Part of a small language model's weights.
Architecture: RMSNorm before each block, untied embeddings.
Training: a variant of Muon for these matrices, 7319 steps.
MLP neurons of a small language model. Each row is named by its layer, matrix (gate and up: input weights; down: output weights) and neuron, and shows model dimensions 0-191. Each number is 128 + 32 x the weight over its row's rms, rounded and kept within 0 to 255. Numbers have three digits each. A neuron's up and down rows have the sign that makes its largest values positive.
After each neuron's rows, "fires on" lists the tokens most often at its 100 highest values on Wikipedia text that the model never trained on.

L4.gate213:126157093221158128112108077194117123101165149096145127120136163090163154115128107186161162120145145092150121122089102052185103108122177127115100124130084150136137076149082130128101103147110081106138127091131101129147191110183110145160169208098156077094122145156172094139158102131148139189135128092094086126117163146109151106150094200144122164129092126114148133128204082148178167192104190172107134170097154109112145163140104186115106167138122153222095162158101139095150106112129088149159123152085121142099159169152099185161128164140152106195111124109133104152145083117148090140
L4.up213:112113105155191120083061144128145128071182096115109200134093106114104125058077133151110150097108131114140075125065128068158094160076100078108093170139126107109151098160140169064081117121088116097084084094160113136140208110145100112169194138128138117162151111116174118129113066104122160170127131029153093134088123157123116140175109117151128161110076094055182085136144068144150130155144159127108105117150136150131139064118110121119054120149096112175114107167110101149147124088140102108179045125154136111150152148105108153140171140150135154166109090129144132127131130131098185121
L4.down213:142167105093075131155154149119133167121129129157120123102134110093133057082113119132079127091129136166092156168167143167157086128076161156113171162142101133071074180135162104188119131103203120144202096166146139128108101079088158105067098047168103158132105116110110135128142151142091135155137159157141178134111129098112077210146143101148106164165151178119122128157065183150145120091137075099117124122094069186120125094140175055174187188103128103108115087120171135127100135189111125183144152124154152156156156104165116122078124103130181150115174123129100128084106165143121138157
fires on: ")", "\"", ",", "]"

L3.gate58:124097233089076169152120105127146128135154079140132156111149191124160130121129083087170156128035091078056118210185127154102131123081133089151148168141126132110087098127181051142103141068157131144133143140172117146096090151089147178123075106105103096154129090128127112105128174117160096097192147157184131134148141153120119131140138168091119102150141151109138125135094081115135100117149143142114194142104163134094129091098074100122135113049170124119082083159214075147108119141119110137104144110133126139128099122140102085121036139106116142119072149157101121146174122127171116146
L3.up58:084143135147122131195124166103119116113155071181135153140200130154119221106129067144122114164128119171140112161137184129055093134125118109120143201157068141088175140088146172162060165125140043068153150154152102125135140119091180110167124089154122122080117148132045095135134091151122115093072120125161122069132138123104115104068185079138123096164116236084123157132099126073131112149133125149111140168138099096140114164165169154132124153115156090100138103100167119136096141092090167119156123143103148153126065107082156118141121108134097130112134126088089131154140131135066114100
L3.down58:119144092119117098133119057134148191041157141165135129105120163198130148108035120124109093172090097147127182159157112147127091151110127127073126114166117123144137112114126156138074105068144119062109122107180131096099134130109111115098103106086137099100103117104113113118140124177163094113135169129151172117115165134116129186127167155124176133165115106172123159124103056101141130147124114132109140121131150144106080101164091172029100048125101148082058115158222082093088068097183154099149139155136184139141113108139132124136110109150110156144107080080125167118186081133175123128
fires on: " sc", " s", " vi", " qu", " says"

L6.gate187:055106057141147143162152118154184165091129182127135117106088172128103127119137137198164148168109140110176146092096095101146130106107187078138079188052147115141179090103096107124118136184203131135096145113122101097127143177159042214083176121126155141132134146163139129161160140059128173150156143106165128102062133126126075149106141122138135139091159173100131138125137169094087158170125068102098124112108124125118150167091120144090121107083141141127088160147131125121142082112098070171168137170157141078132105120093083125130149185164150161161154099140064105097085163110123105138
L6.up187:102171153121096048133150120105109118128094093106117109129151117136142154138125137124128122102086049112185100133132073100185077104054144121094087167053197114128126081094119132118103150121145115144160136160100141121099098114163082115134114092127124127148137144146102160095120127085144255143138166121120114121074108183133111154102175097105167096129079167139120137068138133157117147150117145149138165113124111088157123151108154147172088184105098129162018089157101127165121104105102088116134123137188147117110048140158100159107158166133144144121169088101079115103097104090081169138
L6.down187:128147141195130134160129087117078125099139119108141081146173088176119140109110153159153199127083089125096135091123129096102121114107125178170116146120051100121117104168141114136100122065082162117121186089117101069101158082121102097144138047144124096151133125147129100138132169123091117182111154147137094129189101129139119093096155126126159094076177127194117107134124083081158091139123182130089143054120160125214143146127121107116107154167142127133148131155144161077158128110096080102117137222124115054223170094120107101105127119158129147132108125089166154151182145067075132130
fires on: ","

L4.gate236:078171100104168162096096089089215084080106079043062047120085080214141122114168122088075121115127156163148092124121122162113184175125201134101154135150141091142136123134132132106150113163093135080125149156151116123116141114064148080113128118126115098153156123102120127208171163162106127113172151116094121110126144154163159145143110147129095188130070140133112113113161088182073099161133129088108099111113126192112092156125140131164134117163099091175100086142129094166151131091114195082129112181175112081121136136110110154095112155092080116145130134099131130094149110069153118130
L4.up236:163144117104129092140122165141161097100149191116164116045131115029108081084111147225115104158115110131085082089090070133111196106109133083149199173058197127132086113127095103109148134134168141136127142126158159119163120120173082099084201097173153162161116119155108148072123140111144156118135161157165083116088085146140111103148116112127170126124152126124128093134109117121163219160144112145054084150153081121122125124140117123180125183103115161103146140062116109120148100154165124118117131127169120122138175144158140134115164178142162201082145142111131119146130090090119177124
L4.down236:118091081088142113153093143144142106102098136160090099139099125105125129147138146132205146172137140155171116114057106158121122088066153180121095178117122121167084081073072144133158118112117130127094145162072121138116163117113132103128124111192122152112125143112049128081092055137098118133133154109099142098077119110202141173139243177088064095164122135132122169113112082093135094159165137099112091146132088151157139155123142160179071088125162125133115110082168162075113114127139091116096157123170164119110117177074110129181108093132134134094112195125082131137144107083115192079
fires on: " over", " it", " to", " rest", " mo", " just"

L4.gate93:123179149208088173111078129123102138210104092124165133129151127114104153142133117125107133068185164121118181116149126082082150112151042160124136097150079126105142167108101105167131091146163140095098175143123085064172072078190153092109078138155119093127179097115093149142129120173153138161151179100121175146099139156110074129092140165102108124121148099152110131194104157090111152123171104159138131141102097111171148095102112111103067109128096140126150169117097185131137133064136151100125102152116130123090149072145086160214163084154112091107140133119126115099135064131194144060
L4.up93:147142084171123130125134050120121129078194149109120053064155107080164064174156112121168157126186155164147122113148123120108077122158199110129034108085149105154151158130143081132112143130103146076077143117173151109109136155071074084139054161147150146134122117163139103110107127124125109121151130058148203123172086137106098139132138095151158131087114125082103071150102104173114129088193158168106151128115167087162174165133145105138110130167122127146117137138169113144133196162128143081121148158109138138086169087156159131095175131096057159150115133140109122100116194082116100125
L4.down93:146071104138153158178088177151170166119101115143154106141161171134141076155137106133154145098110182047159187174071212080183111079138118155096086099131149177135176114129107132189176096096097151170112162094139088170101108155136139106105132157154144176124098134137109095110184209091101164106129169132127098125172137221176162156121127153159091159139127150159103147132147211160163128129088163100093100152093078120118145081147098126118114151099150116137129119141077166086116109108128118145156123130134079151131119135086206126089156154142112099143134109100068145160133150080127106145
fires on: " and", " |", " or", " ("

L9.gate202:149192173190130115122129053109124119115185127139173150063101135131085146164117123147083119168119141104100127120144150191135180154149096109089120125066092167115181097107054245089087135151152121139130078109125070122094182118107126164136150142098130181103144057094134114168132148155116145127113119138107148143139113116111112097146105183077133110132130071113120126107171143159084122197123112168155114140130081128132123124157082095167115111080155108141099106146161170110173120086060111123099157101114062137126099084112172098121108156108119109104076108128139111200141049080131127111
L9.up202:158187126150040160093107110149118142193069115164116146119141127122146113106067083089139159108093152132168177129158113104093130113109160120150109115154094132077144160146138070173148143178134145121105105134158132092123096177161190124094109104099166092151122101039070122128156127159146160192080164155147185126092139203122098138132111138081087121138178143155173178164112191125093103179170170123153147082080107135133098143137142179136074157140107170124118148115165155117149183155128143114087086106142132139180094127156077141116102071146122160141155115132061052120138101107145110157
L9.down202:166203106078171187123142175165121149066124076125131082130183137148104124121115144151130107081145111121195119138106140186118111107171056071148102123144152087159108075175131093110164129113137125107108173154087095085118094113171139168099149092132053102150121134135088141143142156143094109092104130123092066105149111126141166146137113179172075140145140099120112107173128096114136110077173079153148080056091116068149136113105141115108169095165144128147085160182101132126087160153163147130144127151154184080122165163138086078096108158123160153130121174144144223189110166158108106136
fires on: ":", " by", "ing", " of", " with"

L8.gate20:145000139115134145114086200122086151118140162139116115062140118133119112148114084139159157134124095129130181087138099105103083111103101125127175087089079178133090133145108166133166152142120134134146119069127098107095089096125122117102151105085094084088129100148156155109099120152162167076126145105128134132088128070166145156165120127077094100139142135084092134168192106120112174075135136144132138148127149125116062100123053083131094108121124132099096139115109095131143140196118162114084138082141109085052109111075120201178119086171119146093148119066099202146189106187119121131
L8.up20:083064125118145135100078150153117126129145084140174149061102139145132147142086170092139154075183084160171106149108130081086132075152100116142105117112126100088138119161072152179133107099126119183134162100102120128114144180101085091149122116142133126134162186135079106092074119143137073124135120071138150126182107091160102132140124105105137148146128130105088153049106067146087121134100115145149095165159179127155152141122130228183170027169149174150140174119136141134149128162110143139090188077145079072096134160149135153119123115093082094147099157113103134060160187125106099103
L8.down20:141148133096114103118053115189150110151126143176132102137088064144160118136106108135078146131129125092090107111124118146077181069075127153175146123146122142152178086124093112098135150137106149223077110116115183101110187134116148176103184121151150095116070164102094088103122126062150088112138089130133163150150225126151107133089120156171099161146102162189123144150174155078141142133122104088173123109104167100112167102151125101163068113138115170119127145142162094109086180110148151177161115143053099147121108094102149137137098141175105090105126157120177065128084156089117205136
fires on: " |", ";", " (", "CE", "\n", " pro"

L4.gate237:142126119087131055072136151074107099104122149129156193143143111161205089147131155128182121109124122093117195127086193101147163166146060113137176127110137122155107106096097143114134125151163142151134131099145136082167098080150179125152138098143138070159159145144056121108066072131186131113127160064102169117080142213118136084136090197110173156147148133125102105105167160111070134091186112102169189082111107103139096127137160123126094147144117129138159226113139084167103126146163135099135057130120099149121121114121128113137195141119112175123112101103158124122147064110103122125
L4.up237:159110147148150140105124131137135144139141151173128147112156093103097079121092142156146089123165149083140144147147157088152144119178211159103146078138116122132168078173096093162117138145107125108145173140134140082105103164081113182105191132138067016138173136119114109158067110103105136153105087108158120091163123117150157106158124111069118156163036114159122169119166095171120131084103168086155147079125109104176118144076107184149087154169086116161128148155171169134130168132128135139091106138141065118076079125192099101092180136108189096116120112088156150130167158096192140170
L4.down237:088111186079109135109138123091145138076157105152157144102108095156185167153127084156102128130089153116206105122126164150095150145148111112164147157140160162128161093097151128084099137145146153156152153166084107108139072132178138097146114148134107152115120135149113108138141110114155114040198164118110185124106115119105073158094104111110087187133119125183104137145115172093076128137130180091120113179107129123136091081192116114127100164170089110181076210100120107109120159072182149099170140123109131103162127142131121082115153115108116023178058135126106034113120099185144143132
fires on: "\n ", " =", "=", "\n\n", "\n", ":"

L4.gate156:107079089150098111120105079129090116079119162138157111071158146196116150130098090082109162167056098178149133149150133130131137124156119147185111099185097118150195156138143077105098133146120148118135086082110100215090125119178159121127144090171119102164191129106173118090170066133113172119134110100127080138082098154171164162091060110089117104059155087122142120090133135148110140128159090148110167105137108098101165133099188130155155099154126083150163160086086082213146126100113133093166128087122106156094103115103088149093122192128145086134137084119151132122104115149054105161
L4.up156:147060078115107135126097077073114129133147154124094205084091131113117153110146083135104118112132130127124102178200115125112101135074110164149143161154182131131133099125128100141101087146128152118182084072144071163081114121147145104129121080209121098135168126021083161133156164143137130143130116118111158171116077139174174139190109140198110023133162101087163124138161106117121146142101127136087172114112136157098156070114189091135167189120138129113160097122099157152166186124094192091149168070099138166114138124140158163091111153124152133123160122113140084115139146135104160150
L4.down156:108123125051155087141092097120128128102106154144067130111110158181122151107103069126178130170132112130141151151129133150117096088088082086107061137146108144152124160125104125127137145152136149161185128108137090148123138126134132088142162080123151125143222086124149116085151061111120132126113139053182072121140058145170104169124123118200134160109119096133147066141087093105131177120136178197071127170143129141111109149121127131186188119123118064130114118101114121223107195095078122100081121151092129170142124114093160124171161119152167108136157150153096163140186139104041103115
fires on: " |", "|"

L9.gate100:108101078084109165164111141155088112132194081113132138136134105125137155122144060120089068089116103138110070110105093130133078138172144136145134155147093105120132133118096142100094081185156127149073091198121103115137138126102125091132134062190061070126151137087094094147158092139102075047130122167169159215189123086122176123136113147116077112145069120153096112151155126144058119097157102095114122135115135169136057110108159083133100149118076158092104098129178148136180120082175143162126131080109122163139142126099173063116130146168115083113076102097108121139122153129126188129
L9.up100:125179164135132096143174093132148124123140094124140064148078097143114133125107142194090137160166143147145152128145139114082132157143110180032148104100131115111147094114048120151213141144152118121121168202128153145140134159094144167106136078134139128102098132124082106172091108156140108049160124170146086087079170115096151191111153189206093130152070139134146143111118152094120094122114143114124098146114091097141066136119090088157119146160135087072148101035194124122135097160196116160123130080134157119173109162155099137129104142158097119090113171093161102152152117091155120181
L9.down100:093165157118087145125102157115212169126152151108150121201130120169102080090109106127090100146107084151194112120092128147128108118100101108090095118161118191132152075111183117076119149161106078161077130051039094107145125147080109117101175154138138171096115167076153149144127118103115134133062177120147143124135146139105087180075085093118142153126191083194155066130128088185114108151088115138158143083136123154151187138160092167116101118150168174145066149142129060141126098133073138179126128158145157090110149107104112139084104086124140133131128117123143131185109096113177149150
fires on: " en", " di", " und", " y", "m", " la"

L9.gate51:132150096103115104140083141122116125145196095062162160145140161120172166127122125101134214160096152162122121118141075171122129103190134133150104119099114137137204132091128174078098148140081109161125130088123137080201138110109076100099127097127108060154129120120150155113213065099086171126192156174168126119141132099158147066116092130142106132131099152132078179115143169123097069200089137113135154110142092170107088128135115105144096139108147120135140136170211136128146149105113055104171112096147148089151125095159162072151135083119084152089078111123111114136181129085103150190
L9.up51:116140109154132092155179169167153101209049165131146115144151139142176108101170072095141131074139116145100082089169078082142088096091130109128082160105181112085135141159123152157101129099146178107165130096125108135142161127170082088117119095149158119147140066114140132122121169121153147141128186146167142165123104158102108141165132105095087166145106174041120184171111099144110117114115099147133096108129132141183141193058182141141164115113125090145141170118096138078137161132161163132080177123120125134137124170147108129143163163169136148171126051104119077039202116120073163151
L9.down51:118153106113153148153097141118167193134166100120143123153114132064113126076154116124123197188120100093155186120124131158164110205125105152142055117131149136128172189132122102076162104176148052113138148143139172156126095107140157156150181094150092071175124153080100191128146158106147147085174101095089104101146147166127145129110101131131093163132063074170144153174137104130089111115093069064158111115148179101135087171179087141191122172088101131153146138151192119172079141147088121152107140071136159111156080111163158160126076117096116143094144126113157111139096118113124153186
fires on: " of", ":"

L8.gate109:147134112098179106096157166134095133101130152107106147089125163171122149094094168095130131137158082159103091110133149095098058148143051144112062126095123123146089147162066139130164095175120116148148081081165104101127105107102109150081180110117103143196191105117091154095163153099112155113054119105117136128117136154163189124132139126105168118138142092141110127095157146162095134104109076146131110092130163075055129117161082115125046127172128102129122163159151122163163145145186080077090143144110133108054087088126198074129222145142123115064122093118152134100141162126097176151
L8.up109:144090144119112140128069169105110079126137137085115162146114121206126132101163168134136156095120119071136135136057143139130118113162150147090110124105095135114131091122187077154120106132107143129070111128145099124167097178073128116151105119107163152220160141060127142161117120104086094185134176094108032123141094176112135218160117138139104136127142086092176135199137146154071060065201127130105139139136156107094088103134094098090141105174098134131137157110123134119158135090190158154113142118138120090063146125126166089161116077121091091123115119152205173106171121128105139157
L8.down109:093076145076129129145127122125135146133112100107071112178054122092128182081142125188116102128137126111085101112101151146094120181098121193146151156156134125074060134127137120175090173097099198070187123168140045123139078106131093208126184136201132131156175127147092129120087078059103157145152143112108164111165165096127137118127104193101135113109176163150163203124125154126150074081149134117107129145121136096135145092094126128129092117200135065146128130131114153178142118120171134114218156123097122156095120135101126110126152075145091076100136111152126168121137123101124149156
fires on: " /", " (", "\n", ":", " mi"

L4.gate193:174104140130104130144117099168119098158173116146121071162111079147096142140117128071090101116096149111123097112077113120188128113123142117102117105082114139107145112118096177093090144129083131129140126136166122175086121100128191068109129127209165033096226168096171129073125138124188170141131068146117100130082165103110089083109101106132113093093081120149122104044158120165133145149115106126082123133119084124146145168107154081080165132167135173120132115081128099089108144072127174142123168131137093139091104102169147125069076179127145104157153135134188086076139105174078088136
L4.up193:176076125073095127140160115111173101119125141125115127137130148108102113200108104132113127151106067158105127148112101119121153140116096138162182088140155124143117150183168132096175092165109148124081224148070160110094131205083177114071150182156124132136108132174126142108127144119172152059143113135096101123108157144068091114126183086137220101087139122113087165144200155158164114139105124071133080183088222116102131100158132151118119078069108106142143085167129114143112145098147136139187119123105131132094158127147117103139149126103105079165148121097139136114156044113088131077
L4.down193:134156150135127171176123161127176156085116148127128106128158109151128111187079108090159132092121041174070133117116068091104142106154093152152172109051133116155067152170141205110168079160170164147116172118101160106138142105113171060105147106148089151168115085142127096125128171092137141098146128156105144097162156087060142146098179147136179102127190156104108165117153153130108100074131116088139093149078215117123093125141130115123144149110149148155094058165163106089140103123110134170150119147111113123102162117155195114046140087087088138151128180158170141136174123150169119121
fires on: "-"

L9.gate13:143060110136083140062108183098083144096185075185140127164086090148129144102155148138158131143133128150148082170081112183112125159141100207113152166103094090151044139134144025152115173144159081123096126091175148116152148084135104126136118139117151118168180095113128118133151114090128121112067109140105091108141096142078071108110121165107091161095152119097156113073132142107120133166125169104168125081127141094122129129140122195176111112130118104164159172131199152127130140145090157125154182105143122175088101125206122117152150174127139084119139160126098103064193150152122124067
L9.up13:146109100137185141115122158129125159064134176109170132162088164124089100144162173091082099125124104136148115162166147175130100059157095166105177080125112152147131136105146124095185204120165131129067106112156140124123056094169103159101125114152073067104095114101102166049218180163145125110075139071150115063123129152145119111174147178178123115189094097118107113151106107128136136182175168157120165141121135132099153055113116170092115148114121093124090118156084112144143136143152162121097132075114154128106135136078099186107095125120151098122125133090075074107108063125105135160
L9.down13:146093154099129145113086119156152104075158167134123162129106126158132105135128111148168058158180128162101136125103105110148109125090117109128142069115149155153120136162117103173136167114135153114126117131116096165103152190154055145122154142127104203142119148134176166104115173131087136143131120107105154105108160135148120126154113167140114101142157101192074115100151082107072091089132144154091157084136133169125129149091089123199203065092245157097110070114038193118146115124122150121131138225107113122086119091184165071142170128122163100162098117148115092192148140162105123107
fires on: " to", " and", " or", ","

L4.gate5:139149065149182158157125141061080170109079112094084108145101148136131129154123117097162117156140152203110109110174119070164125111138158192106082117127179063155114151078077169105159112123152151102116120046157184130059139128164091151063167117148099121119107180158108114148171166141093177125141103173126151129118136107107085133145100169047157154115147107135175137157138132161130148100150097142113102140112154150118097161111158154145180138112074071128132120084188194128150141145150175094133150140118104185140156085133168088149121128107166142156112134093134099096118087036084092131
L4.up5:128131104144145124140085133051136101167058140121102110111124181177158140153108103116166152165164146182115162129172069110151122145134118121144111067207156108136101164116116135151089118149170109113090165113161191120092116164151166167133094159144042197097149149130133122119169133163152144085189138123200108109107059216094090128120116174113126160144127090113105112158198136162136146077171119108158123152137149093142109049148136109101097136083103089132114132126127115093134120107060129101163147099079163190179124116115144077139145136171148145145049157134115144067121137139128118142
L4.down5:131163144135154167105146139131147081172157159124130197109072084136071124139146095150106156143151132089105117096141176164091060144178077098184121150095109105100113114174181095106130123015155153131145185173116119093109153168155137067143088140126134170154196096106097115122155170180128151080091145130146170133168126151107137189118118125121115076122101059135084130080164113146098120125125195143157101068156128155144066119155139115124155154111152171094089108138168165098142169113099118150159150139150089107129163081158123153108094059152141062149138131125069140124101162087131166102
fires on: " and", " not", ";", " pos", ","

L3.gate180:186046106163135119118161162148122114116164081076124111102190138220119137102174139126141169125116120154130171109146131100189033097144117180115095155121166135139092162115107150121134110189171142144064098112140116144133080064083090085151159190142133083211175148151128091136109126118114181118101121146103153123126153099168130159104118123135161164109077045132102127118154127119089121080128083152129169147117150066158141171148151103109112139131133170117099149154125190123168078131146138150100184175089139095122183120154158103187097144101110148161106139136091100088110129108131122066
L3.up180:131141177100129153087135118127218126121139113137104153097116110122122128203209163171141136110133082051146105102088119114130107125109166109109148108132117148125124118140123121169139157126217152162174159161137156106168148097138165134098114163078102188123125175138099120146099133146114149174154106052091153134080130121097091139190166087181153166161166163121147122130188126156160141176076116110124065135146182110111080134120098131139143117153128124081086094175104118163110151114177105126147073172201106081154122121152078115098161076091095145177101084074173126164139070152165124103
L3.down180:079061157061190181144135120141171115136112098144110148165120112115107111177159111113132148108132096122138106165070139061129122118116136126084120133116108155104150132170115124171137127073176143190117137143114144140141146132157199097099129109095125175122123187124120072119114154120087138090106140079066135105091091087092137166195202119185159130111185176139124135136140146171129116190088112113071164099091134118099135118126099118154110079179095090102110042143146119133138075126190097180150117210167123069129108107149085095118139123123116178116102135100171161135123104206139171132
fires on: " is", "born", "-", " –", "\n"

L6.gate115:109102164082105137151138106094134154103109155119210132167172147123175153116041139168152165099119167092105098078138092083052125094119084148115106072109153093222096067142124103153146105094172160102097119152116122136155095087138144170104089162137113079084116103104162158137124070150109139129109128172118130124092041117107096155121126086108135073133116159151099145107116142136117115182132116105122129112152114133133120164159081128072183126098102158143165108117138191160117208179169126141131110084164126096088066123157117168161083098085072130185136141093139125109079126135068124124
L6.up115:136133120156107152085122127087141117142116118142144070163184132148112201082132135139127142079122177197061125114113109110177107134157096083163091183117115129112129113112127106136089161074084211173173024194132196148111151110109061071038151133164165131107093130111115118189115117163171127141060085152133134127100164104134153117173122100135128125147071115127106106129169139097110110111103137121117161091117121083149129134072153112135156150171132116144163158144126135143093147153089139129122099051170146126169104110118159084096077129053087177117134141091126130095114134108075119136
L6.down115:124146163135132145206118112101138135116129105152108142085123151043174140158125137128125139178147169067112159102106110084153180069113133135099096136096133112106185100155177152130119146096114131153144126102131120112124133076090126127136119076113113091168115143193141162116125081164147095118152142063088096113086086087142121107200125116117136115178189113171039142214152130101100128099112122051133124098161149123147118171085128150169072144166070082143105159085171198174117151127068141139132100135142144103148152140123096119168143133185189126103124074130132134087203168119115168122
fires on: " O", "pro", "in", " over", " T"

L6.gate215:096184108164097095178083086136105119163094125105142091038125161086116125101158178078101156155094146176160169165171102177134099109120153133118082185125146112155169104122076109104112125149113111097147138134081107149132078113195097162141197170150173102131166106159126123148137073096131164093120131136086068113110144147076074155079170097138129089116179096131056120131126126133076156149151148123114164120127134181123182189074130194153129112114121113144150088138165149104140175117073092101123142133099147085141090100172135137118135128154052201137134096082116105142144131133114110196
L6.up215:095074092152178171139138141104095141105096136038098134112127070124089089154151147111143167104133101167196126100218150148166073081089139154150075191166155105187127096144098078119111073142153086116073121086120117120092118145125115126110139072118129177085111110122131141084104105139054165100107086111111119099095086135133094174116171184155121117117155104116079113154129111096109203147102133165149112126150189124122124093092134123138142115165109173088062081135155142158201112109102109176112121089113156139150080145122091144122107168130123173139114103138143129082078062111123093157
L6.down215:161175144216119084175138082126122136158115160077175105115135117156086128053144166150159144111142128118138133105166152149124119109087133157135096068134136183162091147109156096148122153061099143097164095149057112161141130134204134142161153177121132174106136103236134125074166117121153115207084129153147135218160075102110125123112114140156152105145128089142056162100138147115116133077197122074072166117149125129097128119113103088124133116102169109156130125105155120103124154141134144149109124165159112160085158162165155176091148113134156059136118144180120150130133123168051108128
fires on: ",", "1"

L8.gate187:129124133111094157222101116181057144160134074145138136125121143125088116159137113065127152102082217107118083101156145169152160154147176109128113094078105145100087095053166140212119104113119111131119120102086135112115132152100064109108168132124149146130147197131150138125126075137127149144109041156135157136143091087122130073150145126113137112087154120106151119058113200146091132136142137127159160095141136089079071132156118101098130084135083146184089089126142141148090189102130155163098187134061150151062145132123126163092110164155124060139131128074156122129099148115147124175
L8.up187:106138123095121119093112154114145182140161139143092173118152154187129125148159121066135143164141135075098090125191092109128221120158147160131141132172192115099201153102151152154096136127132133120145073073064064183144145198186157075141136093120129136138141126114170105133153157104115197162024080094166122115180142126159163101102106142164160073145152115108144171133131173140121123139133122118124162161075123141118102106149147085120102102085102138114107145110140137149133155104151230098158129133118129114084070179187113152083179066122150120154101111155110159117125115154152103143
L8.down187:132057170115164124150124171139129146140097129128095112142131124098127117082116071128114112117063110155112198183173129128097093118190134133113137168149149121090170084126135027132115143188136140095165171144091114114168144136082106138077137066134143116183153062128117162136120114121099139111136079125054149151100081170106135124160208128107091124137163192112150119126120125093103138115112146130168162102105123156151145105168167114110115137149138106151060121136133157118091116165197129162142112147088147160255101128137096170134067104095139124084138117094145100182096149084132110190
fires on: "/", "|", "ali", " |", "  "

L8.gate178:142153162116089098155144112151093039094158112071114116155177129098153110127146102114095166109192104137125081126104095151102099168132161142131099113155165133109141103077082080097135144101106145138171159166103093107193155106151101116177099172139116135122126145159153145122142129073112121106130119171164116201185102170166143067151067130151092151166134131109066155133129092097127113100095113096081201107062088111055121056106115052176139133123085140149090136150124145174089061100100084115094164135131135091126111084131095079125161143103090119116085121139121086137179162136164149178
L8.up178:173219165126087150100136098067135093168166183130158083173177133079100095142104053108168138138128129162097131165121141144073116091123166149156133141113120194094090153128106117085157121186130099095115104130103121134155135116151130134118134123131149110109084068058088156122164127113083118141117134115143127136124156125182100136085151169126147099124151178118119162152125131125185035113134175172135142141110097109147140146103178114150060157142139083077072090104075182096158103161117119175100157142122160012131125126168154129123117085144096133190112168115092108141113162106133083168
L8.down178:191150174161121121220177122096116054210120141122141137132112167023128147145162100108188191156100204156121116139139104144105140067107106145175117150109136132092225110148142135139151160157138113139136113125145086124189143112155157119155104102114121205174121112103143121137171121087140172100116130163161124156128139171132134130133090151115151129123065135169083122136132152124129116157070133105102158124135112134120121133148119142161085096124085094068126095059097112102086112120069129107169120141172116158136166135104174087106140156154124071072110151160172117061092146153082119158
fires on: " of", "'", "le", "ing", " in", " My"

L6.gate120:150164105131097097107126191125131116105153123092110146129142102197154066152154130123132157178073095189150112121116128145141093145120124141135106121166117063116111149138119108127154087184177088187084143158097122080154093113092080118075143139100105064154154114105138108063099133146191152112114175138170081168133128146114166121130171122097138169166078084146163082093164143120086168090125147090134107120100112097100152082095137124071158153136134108110117103155191077133192126077159110153120086144108153085146152193105070097176080081106165157217137092148138104102172138113178138154
L6.up120:197078168118145178129117136118092183117122121114139154124109101125128147128120180150092113119130159087159163148112151094124089142190173141095127108148059166090207137132130138138132114092098184089124136146138174129122100175114082133122116120181146128136132106135106151140138136168137102189145107073140090138119146074149245131120145140147150124174111112164171108145120081176099113133110078102107132081138068156208152090114140102141127149080183088118156125107101173086123156142163161058065174131119154131098053120131100109136108021091135124111107108095173092128152094111146142095
L6.down120:141065103150119064173129152166160130061155146141091122128122145204102161182139105178110153109087123182129111105127124151112102060159107113170070120103152137150104101126146168071112164108160087151072101155133082091107123072195143087109127154123187154090127142152159129114137149138103134156120138162152176148145127171121164108145116147110124144092104144171178148121156124134076163127096134136091073127131154092166155111098086060072054117113116171078121099140149134054145175146113166144184064088145080117106102117168137051109151080147150087138114103172115096139161143151119178139
fires on: ":", "-", "\n", " the", " and"

L6.gate35:154132130111101153097144118091109183082186139169141136126091136144141043125146091128133153084129114107196172112095169126106137102097168157111125148072111168128146121119139142123094112132139079087127136137111130156091130118076125095088123060145170140163153111128156142120117082131161191163129101114168149182159126090118126109046122168115114157081131072149131194090121146090170164148152109130154181145153095091163096072082110187051119159137141104131150180118144191147139090135083139203161103103119159198151141157189180128198127160118117106109145083119059094132104097140130154141
L6.up35:136086121052139211097106183115128157076125120112133091145127101150128140083135114159095081105126154167141160123116199162065151138105121119055076107113102087144152143125158079060067110108160125136143092146176153109182147088148085171100080108101096106164086103150123157157208141143126112155141121060136127188068138082167133168157112201139102171131111085141178142116166052137125162072166138170194174148122092112123101115131144173131108133111118089145158120104144174129100163142150112144060141118201116093138115156134093133163163139129127137121153116134094138111152113154149152138
L6.down35:162072132172123097115159147134081100160054100156134129170145075146111153172194178148116110103102123142156128166114197125092121123132139128139155100113137168172072156127153098150146131066157126054207111101110168219092106134137126100077111066072141154127144131196156099143154124097145117128104120132112151145120109147122100133101181152158090153107153117043157114111124194102099102155168133134154147099150119082129098104027152139160172076109153088152113120096119135117153120097097163128123130113161136139089125158139147212152122188121097111105094127160130045114106119117110096108
fires on: ",", ")", " (", " to", ":"